Part of a small language model's weights.
Architecture: RMSNorm before each block, rotary positions, no biases in attention or MLP, untied embeddings, capped logits.
MLP neurons of a small language model. Each row is named by its layer, matrix (gate and up: input weights) and neuron, and shows model dimensions 144-207. Each number is 200 + 30 x the weight over its row's rms, rounded and kept within 0 to 999. A neuron's up and down rows have the sign that makes its largest values positive.
After each neuron's rows, "fires in" lists the words (lower case) most often at its 100 highest values on Wikipedia text that the model never trained on. A number after a token or word is its count.

L4.gate173,201,230,214,174,235,177,201,193,156,187,196,206,183,230,154,218,194,171,189,225,186,237,217,220,245,221,284,156,231,198,180,182,188,247,188,161,221,170,211,238,229,222,265,168,177,204,184,280,202,204,205,179,224,232,209,177,160,176,215,183,235,210,208,209
L4.up173,248,171,129,215,198,241,235,195,166,164,210,229,178,185,219,207,154,191,225,188,148,184,212,151,184,251,165,186,209,208,218,262,202,205,149,195,226,228,138,194,208,178,180,167,191,209,206,233,246,198,222,265,174,193,230,165,171,193,146,195,168,185,207,208
fires in: "their" 49, "s" 47

L4.gate273,208,204,202,239,199,201,213,247,153,234,232,161,218,201,188,187,240,167,221,205,198,167,219,167,218,161,153,231,226,205,165,127,157,198,247,166,218,189,242,203,222,212,225,245,219,161,229,220,214,246,204,188,234,191,237,151,151,198,172,234,203,170,197,173
L4.up273,165,199,230,211,180,169,195,193,238,157,193,139,196,258,242,210,166,170,274,194,181,189,255,202,243,208,196,167,223,191,206,220,259,193,176,220,237,193,208,196,190,202,198,159,206,171,221,207,228,170,192,181,228,184,150,222,159,215,161,182,204,207,275,233
fires in: "their" 33, "they" 25, "you" 14, "young" 7, "youth" 7, "your" 5

L8.gate26,191,197,176,204,242,228,244,163,195,178,179,173,200,214,185,189,205,200,207,141,213,160,240,245,173,200,177,243,226,205,244,156,219,202,202,223,191,224,176,186,215,241,166,186,198,182,199,219,134,179,270,169,227,244,262,211,180,209,193,231,155,198,205,232
L8.up26,185,180,203,212,204,116,183,181,213,199,192,188,205,194,272,193,237,212,175,203,183,201,214,259,191,226,199,151,211,193,170,231,279,204,199,194,221,209,193,229,152,186,194,189,201,185,204,241,148,229,259,205,225,176,208,202,202,204,238,219,208,185,218,178
fires in: "government" 21, "under" 14, "entertainment" 7, "environmental" 6, "governor" 4, "considered" 4

L2.gate296,187,208,170,258,209,194,232,210,214,173,190,191,219,214,199,174,217,214,223,205,187,211,261,221,201,241,238,160,189,167,215,179,263,143,210,202,167,194,208,240,175,211,217,197,162,210,176,264,200,202,212,163,239,182,194,241,230,186,243,187,186,172,204,216
L2.up296,182,199,196,229,201,198,204,189,209,136,171,221,211,223,198,152,198,202,240,165,219,213,272,189,176,152,190,190,203,207,225,183,206,176,244,203,191,221,231,253,172,200,216,156,163,238,180,234,134,175,142,226,215,202,184,221,219,186,211,194,167,219,159,202
fires in: "through" 21, "group" 19, "january" 8, "february" 7, "march" 6, "groups" 5

L8.gate22,244,134,248,205,228,203,224,200,229,216,232,204,225,219,179,216,155,196,199,213,140,192,179,249,204,189,146,156,199,194,222,174,162,254,192,232,173,147,155,155,177,155,218,238,189,180,234,215,194,201,211,167,168,213,229,224,194,244,162,217,181,195,167,176
L8.up22,255,219,191,230,204,165,158,205,166,180,142,201,171,142,171,181,171,190,152,233,227,186,233,182,217,164,184,230,183,222,196,205,206,211,219,163,231,214,185,224,254,219,257,243,196,199,242,136,215,224,213,171,187,199,226,175,144,269,174,213,230,178,251,143
fires in: "to" 29, "at" 18, "over" 12, "up" 8, "upon" 7, "led" 4

L2.gate189,187,243,192,217,216,168,217,244,180,220,216,178,216,235,181,217,249,171,264,210,217,176,232,209,239,220,196,231,180,202,182,226,177,166,254,188,90,167,200,157,221,166,132,215,187,162,168,226,244,194,208,182,156,194,207,158,166,182,210,176,203,117,236,217
L2.up189,186,183,166,164,173,221,159,251,182,213,249,252,189,158,182,194,191,151,230,221,223,208,234,137,227,191,184,209,267,190,259,192,255,176,228,182,150,173,224,171,201,235,174,194,193,197,206,157,219,191,210,227,139,194,211,168,216,144,181,165,174,210,221,163
fires in: "international" 22, "football" 12, "its" 9, "it" 7, "time" 5

L8.gate103,189,219,224,184,245,210,153,165,145,161,162,156,204,203,260,185,233,177,205,226,153,140,193,171,169,232,220,202,214,186,179,189,218,230,197,176,269,208,200,208,215,200,197,199,203,219,243,183,214,183,172,207,192,146,192,178,212,188,196,137,174,206,220,224
L8.up103,222,216,233,135,210,248,232,164,219,175,213,198,212,178,155,208,227,271,172,197,178,222,160,162,182,242,231,228,180,233,231,159,165,221,226,232,193,211,206,198,205,175,214,259,199,186,195,254,194,249,213,209,200,198,201,209,180,236,237,191,189,214,170,232
fires in: "the" 49, "this" 19, "they" 9, "there" 7, "it" 7

L8.gate344,155,264,227,195,265,221,193,216,189,263,135,220,208,217,193,223,215,216,194,201,139,201,163,193,148,215,247,251,172,173,221,169,174,211,186,195,220,246,243,247,189,203,205,186,223,180,221,250,218,185,159,190,215,251,155,208,103,177,233,140,207,201,231,194
L8.up344,227,208,211,249,230,167,181,228,213,184,171,243,232,249,178,215,189,186,223,160,175,237,232,195,154,254,141,220,215,203,220,262,207,248,245,165,235,164,177,203,169,189,208,184,191,225,217,201,269,177,208,166,224,234,236,222,176,154,261,176,187,206,115,211
fires in: "the" 68, "they" 8, "there" 5, "with" 4

L8.gate3,185,243,190,220,178,221,234,194,190,208,159,194,163,196,200,183,209,199,135,161,191,257,141,159,231,195,176,182,241,198,191,252,194,197,255,189,157,102,181,179,182,211,167,211,239,161,201,174,233,196,201,182,273,190,215,229,179,207,170,177,181,212,130,237
L8.up3,189,213,152,185,137,230,204,161,153,212,163,238,173,178,177,159,226,205,166,225,175,239,155,175,201,291,181,170,244,183,192,228,167,203,182,140,237,226,191,180,179,173,182,229,152,242,197,215,222,187,188,221,201,216,170,234,205,181,178,222,186,188,219,246
fires in: "it" 58, "that" 10, "its" 8

L2.gate271,182,225,215,209,166,207,265,234,222,155,213,184,165,173,175,197,222,200,170,152,229,220,189,230,183,228,262,219,231,192,156,190,200,283,215,221,215,192,203,169,214,252,174,188,182,165,257,152,169,217,185,192,224,255,215,208,202,219,224,213,289,175,153,213
L2.up271,190,196,196,203,184,213,170,224,239,225,206,169,165,235,267,208,219,246,237,167,217,224,190,240,195,232,234,198,246,182,196,189,231,246,197,202,164,209,209,173,172,244,225,217,186,204,174,222,186,213,253,231,201,201,176,185,189,185,243,160,213,203,159,250
fires in: "are" 50, "including" 15, "include" 12, "area" 7, "included" 5, "areas" 4

L4.gate72,163,217,171,142,191,205,171,198,236,196,242,190,179,225,266,231,215,177,170,229,209,201,178,219,189,236,216,165,214,221,232,159,165,214,135,198,219,209,159,183,219,218,188,216,220,217,211,201,235,204,178,198,170,220,127,187,203,200,219,197,216,231,223,162
L4.up72,187,175,209,212,189,203,186,181,181,144,175,234,174,197,199,165,179,204,239,212,212,210,193,218,171,210,201,243,213,207,204,213,175,157,184,169,194,195,186,172,195,200,176,157,128,210,229,175,169,267,248,169,179,233,211,211,252,195,178,256,196,203,188,212
fires in: "was" 51, "is" 39, "became" 4

L5.gate170,253,169,210,159,182,205,175,164,197,176,211,219,188,177,206,172,174,216,158,209,210,239,180,190,159,210,136,206,182,176,206,174,204,217,180,205,175,235,184,197,225,237,174,191,151,212,139,218,174,222,178,139,245,135,289,210,245,172,197,149,190,165,235,142
L5.up170,176,226,193,175,190,215,220,193,161,200,172,255,189,192,219,221,191,185,160,192,220,198,221,201,194,218,213,216,239,211,222,129,207,220,186,225,223,230,221,192,253,225,181,204,209,221,206,237,190,217,194,236,272,248,194,222,214,214,166,202,186,169,210,175
fires in: "through" 26, "into" 16, "with" 13, "around" 12, "by" 9, "for" 7

L8.gate88,230,216,185,140,239,183,196,154,201,236,193,193,252,185,208,201,196,239,176,222,194,166,246,198,189,174,200,209,212,183,214,224,161,231,191,199,250,254,234,212,195,141,245,207,282,185,265,261,231,202,147,181,170,233,183,177,266,177,215,202,163,175,182,189
L8.up88,201,184,208,241,205,208,179,212,194,173,170,158,209,197,200,189,245,208,226,239,199,258,186,215,212,136,196,230,202,211,180,185,152,179,197,193,204,270,203,212,196,189,266,218,168,224,213,142,259,232,198,218,155,188,218,203,191,145,201,221,192,187,194,198
fires in: "both" 18, "following" 15, "also" 14, "followed" 8, "all" 5

L2.gate277,198,151,272,184,170,186,155,262,162,205,215,207,225,247,164,177,189,205,257,215,187,174,231,199,194,214,228,250,239,175,152,162,209,184,206,200,212,217,188,170,165,256,230,209,208,136,203,206,241,235,221,212,175,188,171,247,174,217,156,178,237,166,220,233
L2.up277,171,169,228,200,230,135,220,160,200,157,209,153,248,190,190,225,137,246,260,214,227,179,188,149,211,224,240,188,210,218,222,160,186,225,218,224,285,241,207,196,170,195,171,219,175,213,137,262,218,180,249,194,204,176,219,188,191,246,241,171,147,209,131,227
fires in: "team" 31, "teams" 8, "television" 8, "teacher" 7, "detroit" 5, "text" 4

L8.gate296,190,187,186,226,262,213,248,202,177,160,209,195,191,221,218,162,255,177,187,163,252,197,130,192,186,123,187,199,206,197,244,221,198,199,162,199,200,166,123,182,212,156,190,216,177,181,247,158,241,268,209,184,209,201,198,182,152,215,191,198,212,185,159,233
L8.up296,157,161,196,201,170,216,169,203,133,197,185,280,248,185,186,214,233,233,175,191,209,206,202,183,212,232,209,227,205,218,253,220,201,146,184,205,232,176,179,211,207,222,210,148,232,193,233,226,174,237,212,279,216,185,197,154,217,201,272,198,221,213,190,236
fires in: "as" 47, "website" 6, "the" 5, "is" 5, "associated" 4, "awarded" 4

L8.gate354,225,225,145,145,212,159,187,130,222,179,180,213,186,144,215,182,212,170,181,160,187,210,171,208,171,196,248,185,206,142,217,228,214,162,230,205,250,224,217,183,222,228,222,189,187,183,190,221,228,231,150,207,184,226,242,236,198,232,214,188,136,289,217,155
L8.up354,163,238,142,179,235,225,197,194,239,233,171,264,217,196,199,197,161,189,165,213,193,190,254,197,163,206,180,179,196,130,216,199,212,181,157,198,196,139,221,207,202,198,143,130,185,208,240,155,220,231,158,224,173,191,187,210,193,173,196,148,223,167,227,201
fires in: "history" 20, "club" 12, "of" 12, "see" 8, "sq" 5

L8.gate210,126,182,156,206,185,196,194,195,160,188,219,228,228,189,161,223,178,220,209,201,211,209,136,207,215,230,243,201,230,165,220,202,229,274,205,161,180,205,157,239,149,168,225,200,219,194,174,202,213,133,205,196,186,210,191,166,230,188,178,200,245,159,245,239
L8.up210,166,194,176,239,191,156,206,219,214,221,179,219,248,170,196,195,215,211,194,210,165,183,190,172,198,216,213,214,197,192,187,213,196,178,146,130,171,196,204,233,137,185,221,183,181,261,189,209,171,197,125,156,235,213,184,158,164,197,204,211,165,198,220,262
fires in: "international" 25, "national" 9, "nation" 6, "it" 5, "municipality" 4, "final" 4

L4.gate361,177,224,166,202,201,209,201,201,251,197,136,205,196,295,208,222,217,212,222,231,180,198,219,221,208,213,215,210,198,139,162,174,213,239,183,170,242,182,254,205,157,256,199,193,232,224,185,226,226,222,273,171,211,188,194,226,255,200,186,213,217,196,192,171
L4.up361,145,177,209,231,216,219,194,199,149,232,275,204,225,240,184,172,198,212,157,205,193,167,167,214,204,144,224,184,225,217,239,174,263,250,205,226,206,232,202,197,233,209,186,197,194,198,203,218,199,201,250,255,174,157,194,163,213,158,211,210,162,196,250,231
fires in: "a" 54, "one" 18, "each" 11

L8.gate170,255,200,206,206,262,226,198,198,171,157,171,239,151,138,205,200,160,226,168,197,180,163,239,234,175,219,245,194,200,206,216,243,150,160,177,213,226,157,179,265,171,234,250,192,178,153,169,217,206,184,215,225,155,208,218,175,170,162,203,168,188,201,184,235
L8.up170,248,140,160,182,178,238,207,207,161,163,213,209,214,212,177,201,229,224,235,161,190,244,241,207,206,164,182,178,193,179,248,237,163,194,205,218,166,170,201,185,202,237,209,173,220,263,237,166,165,122,251,241,268,227,242,136,199,185,187,213,178,187,189,241
fires in: "the" 48, "their" 8, "themselves" 4, "taken" 4

L5.gate84,196,221,176,198,196,170,220,216,177,158,222,228,188,259,222,207,230,212,241,198,174,166,196,182,168,232,227,178,190,304,219,177,224,216,206,223,258,222,289,210,269,162,189,196,206,179,265,191,224,165,182,194,217,166,247,188,235,272,232,219,206,203,141,172
L5.up84,184,188,233,208,222,206,203,186,158,182,202,201,198,161,209,195,244,213,184,135,196,187,194,132,171,202,163,225,195,235,245,188,231,233,230,182,192,191,254,167,177,215,232,220,148,202,230,230,143,214,204,262,209,175,203,152,268,240,235,205,241,172,186,160
fires in: "has" 36, "have" 35, "had" 20, "having" 7

L5.gate115,226,176,246,207,194,199,174,226,169,208,199,224,235,183,179,181,224,141,231,229,156,182,261,153,212,232,190,207,169,230,166,182,211,193,220,192,178,188,211,166,185,150,197,224,196,218,177,226,224,227,217,199,185,141,217,169,160,211,151,229,177,230,207,204
L5.up115,162,211,180,214,171,201,163,195,184,233,230,135,187,177,197,153,276,229,205,191,228,186,200,141,213,270,183,173,201,164,181,194,178,189,237,210,206,131,196,224,212,245,212,219,247,205,260,187,259,189,174,209,190,203,163,139,160,235,162,200,186,212,163,167
fires in: "english" 15, "great" 12, "england" 10, "young" 7, "theatre" 4, "few" 4

L2.gate366,193,242,179,268,200,181,174,183,229,175,221,199,175,185,172,211,196,191,161,146,170,274,287,194,163,181,143,185,181,163,291,188,168,191,235,269,188,227,179,217,216,205,164,171,220,202,220,233,155,179,214,199,240,249,214,255,175,183,251,219,200,233,232,189
L2.up366,213,200,249,187,162,214,186,226,231,253,183,196,222,187,160,225,203,197,151,176,219,217,197,197,218,206,217,192,199,154,174,178,161,219,201,236,171,213,244,209,159,228,285,165,194,204,182,175,129,163,217,220,231,227,211,233,169,231,190,193,234,235,183,181
fires in: "june" 17, "march" 17, "october" 16, "august" 14, "january" 13, "july" 12

L2.gate43,176,232,198,184,302,171,180,174,168,135,213,203,239,244,203,223,215,212,227,186,177,164,247,204,179,192,235,230,191,217,197,187,195,224,221,185,174,194,168,191,207,189,150,147,173,230,255,165,193,182,233,217,197,210,228,195,212,247,213,204,227,223,192,198
L2.up43,178,157,199,255,207,192,195,246,130,158,243,222,253,228,291,193,194,238,257,194,187,266,230,210,202,190,193,154,208,179,232,192,224,209,222,201,177,190,217,207,255,198,183,191,170,157,224,225,179,225,224,258,162,207,244,174,193,232,176,252,224,185,228,218
fires in: "be" 33, "been" 32, "being" 7, "before" 4

L5.gate301,188,260,187,245,119,196,219,190,179,253,189,166,190,251,219,225,176,203,192,188,212,217,201,163,238,193,246,99,143,164,207,234,209,207,191,237,183,191,289,223,180,225,196,230,203,190,213,182,223,154,155,188,168,206,160,152,130,212,200,184,164,197,236,196
L5.up301,177,228,159,207,174,171,206,213,221,241,177,231,226,150,274,158,143,156,188,227,234,208,188,152,246,215,203,168,155,186,272,234,188,205,217,203,167,186,196,191,213,189,189,223,180,188,205,210,208,191,199,206,145,220,225,212,130,194,219,263,246,202,230,188
fires in: "it" 28, "american" 21, "there" 17, "its" 7, "america" 6, "station" 5

L8.gate368,191,227,228,182,202,234,225,199,229,201,190,199,216,196,258,224,208,210,173,178,152,205,181,217,249,202,226,243,202,187,221,196,206,150,217,207,179,224,242,260,221,162,197,155,204,196,166,193,210,228,186,192,170,212,225,155,153,180,158,178,212,194,185,231
L8.up368,246,170,192,179,157,188,191,153,247,195,192,248,196,236,184,201,168,157,162,183,199,175,190,203,188,179,219,233,218,218,190,156,182,230,155,254,198,237,163,278,222,200,144,185,238,169,209,187,213,161,243,128,254,174,209,200,199,222,217,227,228,172,184,237
fires in: "the" 28, "first" 13, "they" 10, "new" 9, "only" 7, "rest" 4

L8.gate96,167,206,209,215,218,210,115,192,204,193,201,222,199,153,235,228,240,217,155,214,240,198,259,186,209,197,180,177,203,166,202,200,194,230,250,165,197,150,210,184,149,179,165,188,248,221,224,181,182,214,201,205,252,248,254,212,174,170,209,228,203,174,210,201
L8.up96,201,189,156,214,221,213,161,191,167,172,158,193,181,169,164,134,143,153,197,185,196,139,149,167,206,155,141,166,246,192,194,176,240,217,193,166,208,183,180,240,183,196,195,227,185,228,212,197,171,186,239,211,243,200,188,203,192,184,179,249,185,205,205,213
fires in: "that" 27, "they" 19, "he" 11, "from" 5, "which" 5, "by" 4

L2.gate55,208,194,150,194,212,220,194,231,157,178,202,205,250,175,189,245,138,195,201,115,149,195,218,256,161,232,215,203,172,221,258,179,215,185,215,161,203,146,200,160,239,226,182,221,217,195,198,205,250,235,188,222,154,221,193,214,167,207,157,216,210,177,228,185
L2.up55,162,200,189,213,178,146,209,224,172,194,233,205,226,174,216,143,294,248,145,210,169,222,242,147,196,237,167,157,166,214,215,159,206,214,193,164,215,188,225,242,191,189,184,206,196,182,232,182,212,131,209,143,189,218,202,166,223,238,200,195,166,212,149,169
fires in: "government" 22, "known" 12, "entertainment" 7, "department" 6, "power" 6, "population" 4

L4.gate37,247,209,203,235,270,181,155,178,190,207,161,208,241,276,228,192,216,261,203,249,238,167,226,191,180,219,185,158,211,193,188,181,171,203,183,182,194,246,223,175,206,269,178,151,155,169,163,211,183,191,171,193,208,214,205,178,186,240,214,199,181,205,189,178
L4.up37,190,198,189,200,246,221,181,235,192,184,185,224,214,146,213,198,198,180,205,143,180,187,176,224,196,171,188,228,252,165,228,217,178,227,227,197,246,240,160,196,232,186,177,185,211,149,207,225,228,181,175,186,197,206,211,209,243,173,237,189,211,209,213,218
fires in: "a" 29, "after" 11, "as" 9, "rather" 8, "an" 5, "at" 5

L2.gate333,272,172,171,150,170,182,186,191,200,195,259,200,256,174,192,214,184,183,210,251,177,236,230,227,226,176,202,233,213,207,178,172,203,180,249,198,161,170,167,207,248,135,179,219,201,182,256,198,169,172,180,197,218,200,226,222,194,168,211,235,165,156,152,155
L2.up333,217,187,210,196,244,170,227,178,170,208,166,209,248,218,223,144,191,196,225,223,175,238,156,152,239,203,172,182,255,247,167,250,163,186,148,201,276,237,201,203,227,133,172,242,190,183,228,176,183,153,201,209,216,211,213,188,174,205,228,257,235,210,241,191
fires in: "also" 41, "all" 19, "along" 10, "album" 5

L4.gate12,234,203,178,208,158,229,203,194,180,174,190,247,184,188,215,178,206,233,220,136,237,191,229,191,243,227,208,202,196,178,190,210,175,236,209,301,212,209,205,192,223,199,253,225,204,234,139,201,189,165,146,278,163,213,221,215,171,169,199,165,202,176,199,178
L4.up12,237,238,173,218,203,198,204,217,211,186,221,217,162,181,175,181,227,224,164,248,161,242,247,221,178,203,200,169,178,227,170,210,119,175,228,248,177,236,130,170,207,191,172,184,187,213,191,210,232,225,171,222,228,203,225,213,224,202,263,246,245,163,240,131
fires in: "of" 16, "among" 14, "many" 11, "addition" 5, "admiral" 4

L4.gate227,199,230,210,179,211,157,216,177,209,220,179,202,204,224,254,169,216,195,250,196,160,151,205,210,223,160,154,218,185,172,205,195,173,226,201,190,201,187,153,188,226,185,180,197,306,140,180,278,175,235,241,202,170,194,170,168,245,187,210,201,178,207,199,215
L4.up227,261,171,170,215,234,176,187,227,206,225,267,188,163,219,197,175,170,215,211,219,224,140,166,205,188,232,217,173,241,214,147,211,186,172,169,198,187,113,205,186,204,214,143,214,172,229,247,202,236,206,219,192,134,181,196,194,173,181,189,166,200,225,164,163
fires in: "iv" 15, "ii" 15, "iii" 6, "subject" 6, "us" 4, "royce" 4

L5.gate76,228,162,203,203,207,178,211,249,161,233,163,185,214,194,200,184,164,217,200,208,222,246,203,168,190,190,206,182,209,199,188,166,208,225,211,216,183,156,237,158,221,198,164,198,178,231,203,135,213,200,175,271,204,195,202,150,175,136,200,183,227,195,221,173
L5.up76,204,196,197,156,166,179,210,215,170,201,168,210,240,212,199,181,176,236,251,139,218,204,201,143,205,196,167,180,179,195,202,177,193,164,176,230,225,223,267,151,209,160,189,277,253,211,240,200,185,175,214,205,200,193,201,186,185,184,198,218,232,212,219,178
fires in: "out" 18, "found" 16, "founded" 11, "foundation" 4, "founding" 4, "output" 4

L4.gate135,261,218,174,185,177,197,183,233,219,212,172,209,203,202,178,186,259,206,189,206,199,193,226,201,251,196,228,224,277,179,176,256,186,228,240,229,229,272,230,175,226,209,156,187,209,234,207,213,246,260,142,278,270,178,197,201,168,235,206,233,199,202,188,183
L4.up135,184,175,218,199,203,185,231,206,195,247,243,203,202,187,222,173,129,195,227,239,218,205,209,214,203,157,181,165,181,188,156,211,184,163,180,189,223,151,199,225,200,221,200,211,223,205,244,251,219,156,177,153,222,192,196,214,227,219,214,246,252,195,175,171
fires in: "of" 58, "long" 7

L5.gate326,188,194,180,231,207,211,204,162,217,213,176,174,204,182,249,208,227,162,185,169,188,233,251,206,161,213,243,193,230,182,225,143,198,185,221,228,192,209,197,188,192,236,215,207,190,183,197,144,151,249,207,206,178,201,173,202,130,177,155,201,153,223,169,176
L5.up326,210,170,258,234,185,180,209,260,233,213,182,132,224,195,213,261,200,149,167,199,250,225,229,261,204,227,228,161,208,238,205,163,192,188,152,177,206,218,226,174,181,185,223,219,149,156,174,139,166,182,216,223,197,225,227,200,211,135,221,215,144,257,183,174
fires in: "february" 19, "october" 12, "november" 11, "january" 9, "july" 8, "march" 8

L8.gate94,137,258,240,171,223,191,201,220,193,191,191,232,201,251,195,227,213,163,207,207,226,220,226,226,180,204,173,208,206,204,212,228,152,195,279,162,181,244,221,170,224,241,221,192,173,249,199,193,199,212,196,232,191,231,159,159,154,198,202,214,215,176,198,218
L8.up94,185,263,182,193,213,162,280,216,164,196,171,230,250,184,203,166,216,213,204,147,191,202,143,94,153,201,264,167,178,198,182,231,210,201,216,263,215,185,222,180,171,219,156,219,223,215,219,208,182,207,174,171,185,180,175,123,177,152,186,220,205,213,175,201
fires in: "english" 14, "s" 13, "including" 11, "england" 10, "incumbent" 5, "increase" 4

L8.gate247,186,197,183,219,227,224,176,186,220,216,161,153,225,201,209,186,244,251,171,164,207,217,228,198,182,201,219,227,246,267,150,179,192,251,220,267,210,198,194,166,192,207,258,241,231,137,177,199,231,241,206,243,207,199,193,182,179,162,207,167,222,235,190,219
L8.up247,251,170,208,178,213,187,238,212,246,210,208,175,181,192,209,180,163,182,171,152,279,125,267,212,192,232,176,179,211,171,230,162,207,223,246,257,205,265,248,205,201,209,217,208,189,151,206,201,203,252,189,236,187,204,193,222,204,176,188,174,250,212,203,211
fires in: "the" 20, "february" 19, "november" 15, "early" 7, "december" 7, "first" 6

L8.gate219,260,212,198,195,250,223,178,171,159,136,165,191,232,209,225,140,269,222,203,203,207,215,169,200,133,162,213,163,248,257,214,216,203,220,218,191,218,234,199,203,170,215,240,160,296,215,154,222,219,171,197,232,214,229,149,194,207,242,279,185,195,183,168,214
L8.up219,245,166,214,263,191,261,196,217,170,183,231,253,220,193,219,235,170,232,222,199,234,200,140,224,140,229,227,160,179,224,214,186,209,200,218,196,193,216,242,134,228,195,215,187,212,205,200,190,187,196,186,220,131,179,229,164,202,177,215,205,214,182,166,193
fires in: "has" 33, "have" 24, "had" 17, "to" 11, "also" 6

L4.gate333,237,197,175,264,201,165,148,185,216,193,204,213,181,171,241,204,175,250,207,220,170,205,227,220,243,174,182,179,230,216,209,207,217,203,169,217,252,180,204,198,245,188,169,184,217,200,183,188,175,251,258,221,264,222,196,198,208,197,191,224,173,245,128,238
L4.up333,162,201,220,202,170,243,137,183,239,167,224,199,213,177,223,217,202,198,161,198,199,217,216,280,172,204,221,176,199,202,233,182,215,257,232,189,245,215,169,146,226,158,231,179,236,246,130,204,229,183,178,261,224,258,182,257,246,237,184,237,183,213,252,205
fires in: "june" 21, "july" 9, "just" 8, "took" 7, "junior" 4, "language" 4

L4.gate277,241,199,150,188,212,205,212,228,195,146,246,211,238,219,198,213,184,209,209,225,249,184,214,200,219,223,219,177,126,186,207,181,177,227,222,184,209,182,214,192,260,197,196,203,194,207,217,219,244,201,95,219,202,203,207,141,191,180,229,196,224,203,210,154
L4.up277,180,196,208,246,230,153,201,175,258,199,229,199,216,285,190,198,182,205,226,162,217,210,185,232,202,183,228,219,262,237,211,155,164,169,216,187,194,232,208,201,238,214,253,174,152,174,180,199,158,227,183,214,182,218,188,168,201,201,208,239,241,171,215,187
fires in: "became" 21, "also" 19, "being" 19, "been" 18, "was" 8, "of" 7

L4.gate140,230,232,208,179,240,131,281,222,144,239,207,185,209,211,210,180,151,262,226,224,218,136,192,172,189,193,194,246,191,140,220,228,142,191,245,206,229,233,223,181,231,184,209,236,195,203,209,202,189,183,203,256,193,185,230,205,111,217,186,149,226,233,219,201
L4.up140,224,207,195,196,183,208,199,215,197,201,159,138,186,186,196,148,167,271,220,160,201,185,236,183,161,181,202,209,160,175,174,186,195,246,162,211,200,199,185,139,206,159,164,225,213,130,166,232,202,201,214,195,181,220,248,239,191,101,213,176,213,224,236,188
fires in: "out" 26, "all" 22, "low" 7, "output" 5, "allmusic" 5, "alliance" 4

L2.gate59,235,180,191,167,229,186,220,185,206,197,224,210,219,208,214,209,182,151,184,173,197,190,238,180,190,251,181,224,205,219,256,165,182,178,220,210,216,249,219,168,205,183,181,167,206,181,170,192,253,213,204,238,207,210,187,145,169,158,250,211,222,155,225,202
L2.up59,224,150,176,170,181,222,251,200,223,215,146,267,203,136,229,182,185,193,129,213,227,188,234,216,193,220,180,222,195,230,237,196,165,154,243,228,275,210,142,168,185,189,200,172,261,187,193,186,195,198,203,190,267,172,156,176,170,140,242,246,203,203,226,239
fires in: "the" 89, "they" 4

L5.gate202,178,160,217,198,184,168,200,208,180,211,271,179,174,209,221,188,198,209,164,276,211,198,177,214,212,236,195,213,204,162,204,217,254,161,201,176,262,210,161,200,239,233,201,168,136,164,225,146,228,231,205,175,238,195,268,181,193,199,199,203,269,229,168,178
L5.up202,185,226,231,218,175,172,166,198,214,172,192,171,217,190,238,198,151,194,268,263,229,212,232,200,202,179,163,213,198,161,215,239,174,178,182,212,257,124,195,201,181,174,218,226,177,198,185,222,223,173,186,154,167,239,193,187,218,215,165,193,208,144,180,251
fires in: "you" 15, "it" 10, "t" 8, "youth" 7, "i" 7, "not" 5

L4.gate87,202,241,214,194,177,173,157,196,172,130,218,237,200,209,177,201,207,181,182,224,244,222,187,153,161,242,177,185,165,190,172,209,191,202,223,224,245,165,166,181,203,209,250,227,178,214,191,242,195,164,203,186,204,132,194,217,199,194,199,125,169,189,238,194
L4.up87,228,241,194,235,198,172,189,219,206,175,175,194,237,200,193,294,238,213,204,183,161,184,182,175,217,212,253,209,223,175,210,209,225,211,194,195,182,169,223,284,197,111,203,164,244,195,166,181,253,220,137,203,232,207,226,199,160,164,185,235,215,192,186,257
fires in: "this" 44, "www" 9, "when" 6, "it" 5, "station" 4, "reception" 4

L4.gate306,210,222,240,200,219,202,163,262,214,189,191,188,207,160,164,198,120,286,187,190,174,232,148,193,232,199,259,264,215,255,179,225,197,212,230,209,231,200,233,207,153,222,214,191,247,207,181,220,223,178,236,153,215,253,174,158,241,180,265,136,270,166,209,170
L4.up306,181,283,244,215,184,214,213,189,186,199,166,247,185,182,186,189,197,189,192,217,286,223,173,248,148,187,218,171,180,189,142,184,226,214,211,189,231,169,205,177,225,209,188,175,136,217,194,230,193,234,216,165,176,247,271,183,190,193,199,214,179,185,192,280
fires in: "including" 18, "include" 12, "japanese" 12, "japan" 7, "episode" 6

L4.gate252,201,197,231,172,223,227,214,225,206,162,233,205,205,193,205,189,156,264,196,211,229,192,177,217,184,158,138,277,218,196,203,142,228,244,205,129,144,231,204,142,164,223,233,195,188,218,206,182,216,210,219,203,245,212,200,139,158,219,193,165,234,237,152,161
L4.up252,226,158,148,243,229,222,194,165,166,220,183,197,173,175,170,217,190,220,149,161,205,179,214,220,155,196,174,187,191,184,128,169,198,195,203,166,146,201,244,208,215,207,219,171,194,206,185,223,176,147,181,230,195,239,194,235,209,302,180,237,183,203,229,175
fires in: "off" 13, "up" 12, "upon" 8, "office" 8, "if" 6, "mountain" 6